python train.py --n_kv_head=12 --norm_place="pre" --rope_base=10000.0 --attn_scale=0.202 --parallel_block=false --init_std_qkv=0.0246 --init_std_o=0.00482 --lr_mult_qkv=0.7 --decay_fraction=0.816 --final_lr_fraction=0.0 --seq_len=1024
MLP neurons of a small language model. Each row is named by its layer, matrix (up: input weights) and neuron, and shows model dimensions 128-255. Each number is 128 + 24 x the weight over its row's rms, rounded and kept within 0 to 255. Numbers have three digits each.
A block is one neuron, or neurons of one layer that tend to fire together. After each block is what it responds to, as a language model described it from the Wikipedia text at the highest values.

L10.up73:148144111102139110159127110160084156099115123125154107154128108129131111147151126136101126090144091123135170160162114148113141149152130167093117135123078102124103109117108163088151143107121140116158134104165096128107115151117109142108152133151081134111135144117093149136147133133128131163124098137089130093126180141178143141134125123065142108124128121115168112156165141115121145140132
L10.up202:140135086106154137086119171133138154132133116123121120101136154125143149108144135130147124169134112113150091151096149124149173182129146122084117122087108105131102089143106082129075072125118135119143144112124126163122122081100122142133176102111119124134093098057109140158128126109127149159144078151114147106122116111144121106124124123095115147107096164112104115156128151106085094104157
L10.up608:104154129133112152093141155150136127156091122109127137122121124145135111140130125172138152086100079120136127110121131144143130104100081136148132111088150071140112121146134114168103099139111135128147141115096141126140097081109121134123114171128102109076121126141152143126128120156132100093066141152138116149137117129077149140094100118127168114157146124125133130115118151090147140087101
L10.up948:156124140136146107112152133119157120158169110136152138113163129111137173113149104148100161113115112100142161095133166100150157112118090106141152152108144107114123092153125144090138141117145155125104152093134198094137114119127129146114162170153132107112118151144071105120147135093128144120153139160120151137117097142097134113114072142137122065167155114102155117114155167101150132051175
Article-opening subject names

L7.up1325:138132126148112134130163129126114107132124132172118114130190140135132125161103079136121150143098149166133109138115143135121144156108117142149167134120117134096119128145182121153118098169153146132142109126156142139110165149093125139119192169138128134116153089117126217143154127145120109111149119151132133140120097122147133125127137114118107092093115143120133096118180145142171146081126
Time-expression openers

L6.up68:188098122094111145131139112073129130148083165114125114054144110135113110146152097106141157125110068110173152108103095148138106079105132108141132108100127136120180077107098110147104179128155139094143120129128117157132149174139113145140125168155114132131141116138104168082127138121124152118160115131137104102096118095142121146190136163114114132145155143114101124156160154115101117137121
L6.up163:099134087135118153093124116131131150134098099079112109126079116139126117142112100074166134111126108174095106119139107128111149160088110079128068124124106122138168158140112120141151132126120172088105141144116134109122141133114152122111141150136166151146096143102110090134146113149112103136148120110138117115105149109131108141118087100113163101117142152132151083124061144113165131104113
L6.up359:178122164122135130090129121151127101146157104122155131070117087112107110125090139156134121120132163111144170100109085140159127132113155110129152136136119157119145141138129106099186145158136098101164131135134095124136166130167150138116174163137144131102129119090121125118106156152131144089218073094113137109112104151152140131120101092130175166151123133136132153156130110100144135143125
L6.up562:159145151100105121090141130144094122106123141063096112073133132158136139131143168149177107126154137133097145119133147126088171101147102141133087120112111128095150093082099109123165124140100134163151128108163140118103098102133133142177119145122121138130099121131119097119096120188123123153115087171099134122128130124123108136110146111131121146116110142117143128122155111145114131082151
L6.up721:098168140110104085122137140101100123102126113126142126121123094118135114118132107129132103199112101154112100127103132135119102118121156159133149142097172116102127176090150120096180116093131145112131128154155120149113135160128077148131109158131131119179172146129172102123098117160176186135124129103095125159111169121144125155109042071109106135136132144068146124126148134125105114078102
L6.up778:150176138111158144106098154086105172109114070099160145115124155148191131115103156090164118176121133119079136096152181135106139128124108144090168128123110140115133153107123133132130109142145115114141086133136134138155143154131129163109113111134101093141112129085113180113144097160100096102135111114111129113140148106145139141114100119067145119108123115121079089134161192110100102113108
L6.up810:138133148108179150119102104122126114113123142167097131094128109128127120125127168178093111113134117148134099111144150122113128091135127100122117116118116091134073170136094122079130138154121176132149160100111117143129135151135129110154167128183138149164139088108073137121111138116118137151169101093120143137101081112151141127101123134120168121113089141112153117121145100119140114143121
L6.up845:109136089121103149102118167095127150139145139148115094155119095084147106104122115092126150141100107110129145140139113149127127139127132105128135171095157073135156136129150081147154134117141137085094099122107136104134152150154144125114159170107109125076139111107098150154132095137129114167115114125120102112098143088145141136122163143155157169141117140112133148143129131170129115133181
L6.up947:129100148142154105150126130140114108118104117203158157123080103113140146107143092127135150111115134101135135139136120110105124114100088108175110130104144131139139119074105128133090045118172133149120130078124124140107134117166140168108131104118120105116120105128148139126149175131118128123141125068134104132122130121112093120085113074124106093142079092149151084166138098108175177110163
L6.up1163:113135144107116150111165112123138127107134146110147158057127120123152139107149092165145094162152150155132126039081180145080124151105149158102109145115086120118152178133133151148091127171169134094117117090160116113116150141158121118117185161147114141122131117129137158092140132109202109152109136127093148112135154138118104119123130098148120074166101135166115099100124114181127143083137
L6.up1230:151132123089142147110148163124070137149115112153147130114135136105155121136144079161110145160123120118105087125125125128099159146112147102123137152125080153149103129140061093137128058106115141102118133126113102125149147145113107095091108152154101133125127124152165105163132162118157120182133149126127107113102131143103134152123095090108150140149091144131152174113128155121111118117134
L6.up1341:119103078085177120136113105170108133149160112120134124125124105112109134136157162104158151131128062127105116158071126151074158154131096102094112084113110095135127153114090101127118116117126146145116110103100128114158106106153121115182151119150142137143149090074104157137110143144124184096100157157117123110118127173127124164113139126138088079104148124120116061116109125141103161136092
L6.up1474:145124162158132128101180110125146168147188118133122125145135133120102086121127112110141195184102092148111118085123116104136130087148146134113162120117114131126139146138104103110117151167146136131117155084173124100142129126128114113126139163098124162099137169085114118095114092188140121112107076145098143120098110116082096150107111063102102100137163136106166178138109085144143111132152
L6.up1481:117113112168116149112110153128169110095143169137087071160170133115076137108121123140149128157114104148128120113135133143145081148107140124137103105091123145137145121130138119143116163105161113137130119125106151163198125165180128141136152086138186123159136145150107091153132129092170152163169136098113147145148088148146135136179135146145135138107124101147124096107171109122126158171137
L6.up1499:118131127100136069119123132090164107186131143143132115133159120115140158123122113121122089125124079113132140138104155117134094137139165108129150114122117151166092127117137119125143132117140091107102150076147112171138146153148162100117151151113173160158137108107120128071097102119091128144147160145109148112172081094123088170142148160123130118151127096159140142156112147086144075121127
L6.up1535:140125133137184159087092118102097122135155091133106103129123147152121113111116144110151130130106161117084146105134129130142101097116116113162146105139071137161115180162156163141116126112100124130140122069142128153169134140124103113132115148175142095155124164115123133153143129153137137154141080097109170110097111125117093121133101111118210135144143084162118126131167150129121174099121
Before birth dates

L10.up35:075121128120092150147088080124132128112101108131083115111101160133164160135124072115186146142126147151124107133092115144108150098129158139149089113168120096119133126074135124142079111137118157086105111112135115136175104178148124136128137159139115140142152134129111079072115102137140073135139143119106114128146108113116150117133131131094152116148093138124178103126123140134140125122127
L10.up53:085121112164126085112088119116105121112125068137150107104141105139131140151096146127122171123093131116161127111097126144108152166136153130114166136136129149139126121167114157112174106108161137160136161125088106115141112121091139107090109136142143129164102120135145150141134132141127111100121129123094150121146117128122149123082093126104157093145136164109104116119102087123135128139127
L10.up1228:095126098131124121100125093095085144118142128100080089081165104136138134148114106147181128112132146124129130087126131149089144136180124120147130133134119120097157115135122096139132153127119155140136102109113174114144121143112140118125098155144102140203120126118147154090119118130128157153143136121152108173092128148134134126088118135087091154198123140128185143165143134136139142130093
L10.up1250:133107092169158093144131125157128134157137116124085119120113108176109147092103149147140109149144097138129096108099149156151178130148146132142094134132116116140189088133144171140139090149135132119121104093126138119158141114118131159162128128125142115135133102145117096092137135118122104124089118121113137129186098137071100109107113125187200130099165107161154084112151129168137147118131
Foreign-name gloss setup

L7.up845:132157140135130136118116140167116115137150142111116088145070114120106130083143129134147158132189167154155130113133139119159103100193166108104151079137133153155131128144082158135095139155165135100118130146155117120153126155130149160126156136143149127127067154157120087107154162127145069120171093137116147139151128126139141100143171128141147121146132146126154168132100147150134125091123
Clause openers before verbs

L7.up151:099088134136137128112132109134116162177172146127121142108132115116119127132111155163121144194063134122119137120126123125100109151118131106121143157139090143140117117110124185097110131148147167145116155145129182148164173100097135150145113121144130117109170139097131162112173090154121154144179151178155141122151080150120117137116115129121110107149129137148140054155149159127104125118158
Dates, numbers, predicate stems

L6.up181:105111146169100119146177111130148128142140191139103151135138114096113154106118173184148093149125156118119161135112142123150130112090106117109139150098145135159127113149117146119116151106092122184102138121123134129122116118106122136088153080166132127161102126136094114139143113126125180161131123140108150157092169104122149118102078134116124149150111156136169134120136132157099108125153
L6.up240:132123128132102111141112147070145140126117137114108101162155120177138110119130159139146175146169144145132112161139155104124125153108142103116118147128191140143135110129141082136155131105106141079119179113130121112135117144173142137149141164170113129130139151117162169133123107135087098132121127091102156142112128127159133166162134122102171107122103141071067143153144143147137122105149
L6.up406:108112112142134145135121129111098138093166131128128110118106115115096147135180119139129116113153145131106105099154116144132119164131155148114097125129147126185131123079126132127154114126150148158084150100140097153154112127139115152068155135145149123119125135104151156138124133132135072146126140117134163119139098143114159118147148116126151131164126179116126100132131122079099110125127
L6.up560:106136147154125111139120124135135081127126124091125153119146146140121131116125117168145143139139087109132109126163117119146132130176185115085134124153180089134142128148127085104161100060152103162169162122130143143111178140119134108088153113107189115179115114098167155126104165156092133163156129134097068137090091115119119067148146162102155109176191125155126101121084111172144091097113
L6.up587:139106146172156108119111131109078127123107137078119131140119103117133115149152128131146143142152093127134123118149134101119133143097138156120095119113166116118129124167125128097142103096116143135146155086160173122126090153100160146140132137156128179190142154145174129131093169158120165123192091096108106121114128130155165152147094147137118150153120121109156104134130107122127112117106
L6.up588:141172080111078126119113133159095165136189088118122106163149149086089087128095081120148137135156141154122066119136163124149161169091170137154103134111152147140165141133141163135138131151157159127091133112139108125159129097139144157121130165146097074173132114109087079122109081165102134127141148114138144122152162123139109124120137143152118148121147145168097140110143103159119140135119
L6.up635:150124087115114134060101160136126118130183150146150093077147148135090138136141179110155096136137098142146138098125111190153148153151128174131136123159092149131111108127099139153143133083096187128148125105126181125163127109112061149098152121180092143109125134115130100100121120140103121146102131119111144130152175110120116117142136114119093104198130146121121140109148131110128139127112
L6.up788:079091127137092120116137132144130104149148097137131111139143099134121192086110147128136103125155121142141123121127128118060112154083095141104107171094095115078179120133097121134113098134103126118154103148115126105151133111132140093113181114098104083111102158130106152146100177149180142140103148131133104119138127116137142157128144141128144127115140084133100115124120129107139173140129
L6.up799:124110064150115131120143100129114103121053092123109107132116155112148158152117134204137135103082125116135129092102072082116117152113145113126118167125147090098146120133128109141152131140148148136126171098123127122122099104145161131139122123131120109180113126075095142088106133106106108113088168179133149168127119120127166166108101117169110129196130122150111145159100104135125194128126
L6.up1035:136099140132128135117115154161155072119179134120093139093132146104169143113138127093159107105147135120156115105155088185146153094144161091104105141146099126127096118129133095130156154129107138101117169155117098145110166159172154119134143134168145110137128106138082146154167127148118120134096151144131141115131113129102100142107120135144125124126133104173113150124158119145110097106110
L6.up1111:073099115170129140116140114147111092151073102101121110138187125150167127153110086149162132095156113133102152126128142131139132119127144121123086097114121140155152131120084095127142131116109147110098140121110156155139132119101093119129098090136124131163146130090146082132128151167146129129097141112154162117122140138132133113107142155119157071122078090172111102143129154128117133115103
L6.up1335:161160140128145164138146116105125147127132119123151091128092093126132153101148069131142179145195099164141085114119158130132138166104159091121141102138133191162150129122147115182153129133128121127100104123151129094135191155178119127114126101161111119155174128119119114063090118110145116143161120104132105091083110102106145189183120093137145126122097122079169127126183124109135119143165
L6.up1342:118116104193127111105156095115115136132149139138156172101120142137114125114106112116165120084172105110146117129139125124133137127126118135135123111102117175128114108110133164140120117093137126147107140133107113101186150144173125114105118144148062111128113149144115115130153125143092118148071132125092116167117123121126147167162162130113153110128090128161143134096130114119099128096108
L6.up1396:165135122116103104112136126137097134141201134079163120102131105143098142111122124165115135136112139132111150116110135143086106131110113140172156083141132130140134110138112098099126110126136122118102118118132159136091165105111129145121102136135092092110091115135150133154111096115120146128140139096155145144108099068110126108129136145153120103136147176086188147106137160141141152132110
L6.up1455:107098139120078132111118087102149110157162089120138125106116146171179132117163137165126103118125107134116089114122151158145167078106107121097155146125140108151150071136086153150128139125107129096127161141113130118138140171155111101123133096143118129115120093144147118148094153088131100167095137121111148154089136147100124154107139164112134130128126136150123084092124101114104120141115
L6.up1500:060104115117166144164140101120115128129109127100153078146145125102139185151087079184137155141109145128115111154116075114112134079146173119114079126143131132097085102111097134153132126120094149127132113125131131104118136126115113159175145079169108141161119113181131140090145159125126129104104141140135146184135149104145094139158128118094133124175115188080137107143166071165149125136105
Name or description onset

L6.up171:120118112191122146162116100083124081145148068138158132142115141209118160129127135123122124139133101145126100121100140128144134142123107129114134088103135153135184175147142144157123148120108134166119118131135116135155146137155132137098107127164133106152122135078107123184144139121140191151091129078092139164148104091169108091136107137107171103164067098133135094075153149109141156091084
L6.up183:132140129123177104131071099119122108103127098175121118106096151121148131111111118154113097126077139123095110112095151112103114132090146148145116144115119164121115132137100117143122121167127129166174130105114113144116122075089119106133189119174124111131143134126143095112103087104171121115094136117090112145149079132147135147101118143131128109114133145135159115161102138136130166135145
L6.up265:108094132146141126119164118153187120153121106076144110118117131099103128119130169094117116094112132154127133146129082041117119140112088166134139116149119110102101138086084112110176093139130153117095144137110094141118095168114122125133150127162139132132150132170087121130088162131123119119130103156122127109112127116126141124118154106124078124132102138094119117069174087106147150126134
L6.up436:140112145124083103089090150160123137140127110118128121128111127161086100127118109114123096170159145094112142097146134133163153122125127169135138158106122148111160155103145079126128171146137142089160124096143100128122138122118136129106156155165146117111097152141124141127139143138143148142122145118120157173153126128116122155144136107127129110144165141136131110099106129114130082147141
L6.up515:135146137122141115117136128118153138126138095113159145112077167105117153084094108147064117157120102072100128048159166112127116153127151139126109108084118161117141150143078113111136166150149127132161162094152126119122137137131126106131121112123138085148113076132107121132131143131135176129113143164116141144141140139121119160130133136124132106129086151198157145149100115152146116105139
L6.up654:137067125159156167179128127115149117126135084150097093140080141164148097106119115080107094144105093148133142108145086117123154151120122099119148144115082150094151146118114110050144149143138122132128150137127149123167136143129153119107169130164114118148138138101149128093173150142102105125096118124129226142147146142126087146138140131123110104142128124090136131165158126128157168152134
L6.up666:106092144133142123130140116093135137103093153116069168103097147142150146124100139161121111114063102113082116154115161109121108134111139094100140095116120151153109159127143078112125127140118161195146152100124106144131182108128099113152159144152119104122142111156104156123168138146154143106151070127113109120112121114100134148078106130130173091144086145148167117148135147155102137110149
L6.up674:085151133117121129147162126075163105145132130119165112110093147110121096148127161114108102132128023137137102108125134131151118144080092124102161119147104139130139118134131136162129133114127128117105093135145111149124111155150157133135130126136094148062098107096140099147143148111129159117124140142148169138094102164089117153091121092141113122099108124148149139077107166087094142127112
L6.up774:131111128141145157122117100115139132141145111120146140098112144123089131122089138109124149153103167114124141157131136097125145117150102153167119154150071099130171099083140091081107150121137131143131107096137088143140139132089113102131154136168126108083091161150141121113132080093160103148155126156128138154150135173132125149106139106108175127143133162087133167102153104115147093097087
L6.up944:138097114120117142132135115108126109166112128098139101133076166163108093161112139120097154125095180112098142099156129096102142086114131144074102179152102150125099147122125139123137159151128181152129097097134141138069139109116133129134153143190088116104136146117142113141110136125145133158119126103108078122138122088096139136099127119123138144137162153138156126087126115127110160165130
L6.up970:169158137100161157127101121134137142137118160173121135107116134163112138123103133119098147172090142105102124128141128123124112121120161100139120142130132151140123099109167088099142149149146158128141136114126128134152180106139136097137160150153141117119147104097140070128128083156119154110133169069092153130137096073126143129132121115133134121079106130125138109144110103097145146129110
L6.up1009:095112119101158160142126098147173125168131155105094113126148120146096111125125086105120144087168124156127126141132095141063131105122112123106114164139145152101079150097086158118106141101108155148104137131131096102132106120115096133126106110123117135131121136151157125121136106100134127149111141141111140131091160081141148120101175111098139084139145095144092130078149155147120170121110
L6.up1114:097104135130178138134111133170146158130148168149157093119100106167154115127099118170119086130119127121122093157048147119125118126110130107119152151141129127128110079121160138090126122123146099143127164114123137137133120097187161108158155184143117149110140120165107160146148101126149152115136127099124164134091076095153091140109110109103136120138131097126129137140136123128110144163134
L6.up1289:193145096103158114090055126154123093153158125128135116124139119152135115108138120153117101147175138115138154171115156094113139096100126185117147113107136140119096156096150145110129163099106150121134133098160085148094117123164144117117101164130131122134137113054127122137170148140146125098126119126119134139124117089113121124112137128133154141159144130135142107119175131124118099145107
L6.up1346:133144115125148115086111100121094141139111105153148122128123138111126137152077130111102154152076123146087117132164185129127109131125138143107145099121114103120110155159102123153137109125148121148110085136132109158154096140140141134119184138151102103133147118124119151121124084175122101095163137127114136103103146140156113138136106148122069115137124136136124118143168119127103147123086
L6.up1366:131141110120118139141149095142156085101146157127120127115119139153140145155123084108122116104120133115168122131075188146114120139118157146132099102115074158105165119135128128142134142160152118132093150132134134153141141114138131148128126128125130132096140122107126104097101142106157113085119098133120135141146141118100147135128102150121145117121156122132074092142091121218147133147122
Time quantity/date lead-in

L10.up506:105132112107124110165115124126151156070103116150104129105095104110093158171082144158130132172104122160112066154128139057164109106133136120079127081121152154149120118129135114095110114127150116140149131121137134110121165139077090114124141109164104133129142093109141160131142138119139137128114130153102120132061099116131161191146133134104152120124063151122154144120136143146154094155173
L10.up816:119130113094161085151113155140145111087147143136116146124119118125139125147163153147126086111149123152108116146095156116071132165110146147140154114151132118141132132148127117117119128137128126135151164083128145100122153104114131120140136160154106082164187107051098116108156134106174098117111117159149125132108108138171161128080111115115150140147114151137131105124143159129167109117144
L10.up1279:117150126094132148125142124085163142132097136158144153110117102124133172127123142131160094114125151128149118089114162081127133100123171150097173112123086186150135134135133112135140102143149114134126148112165148149125110133118179130148125148118146116114133106083137151097148140100159139143130142102158141103112093154145170164130164124147132145143133168136154111126134175130123116125118
L10.up1283:145172139140161080127121142079165128168177140167149135113148131115166123150198107119140098152129140095119084157091136111133133150173133098085134159117161194126122164123161132139150122156128148158135140121133104114143165134109102149139114162129164109131137127171111122132127138101145147102138130125130135077104135091126143162130107129134141125109146133146079098131142105167134116145136
Before-a-date slot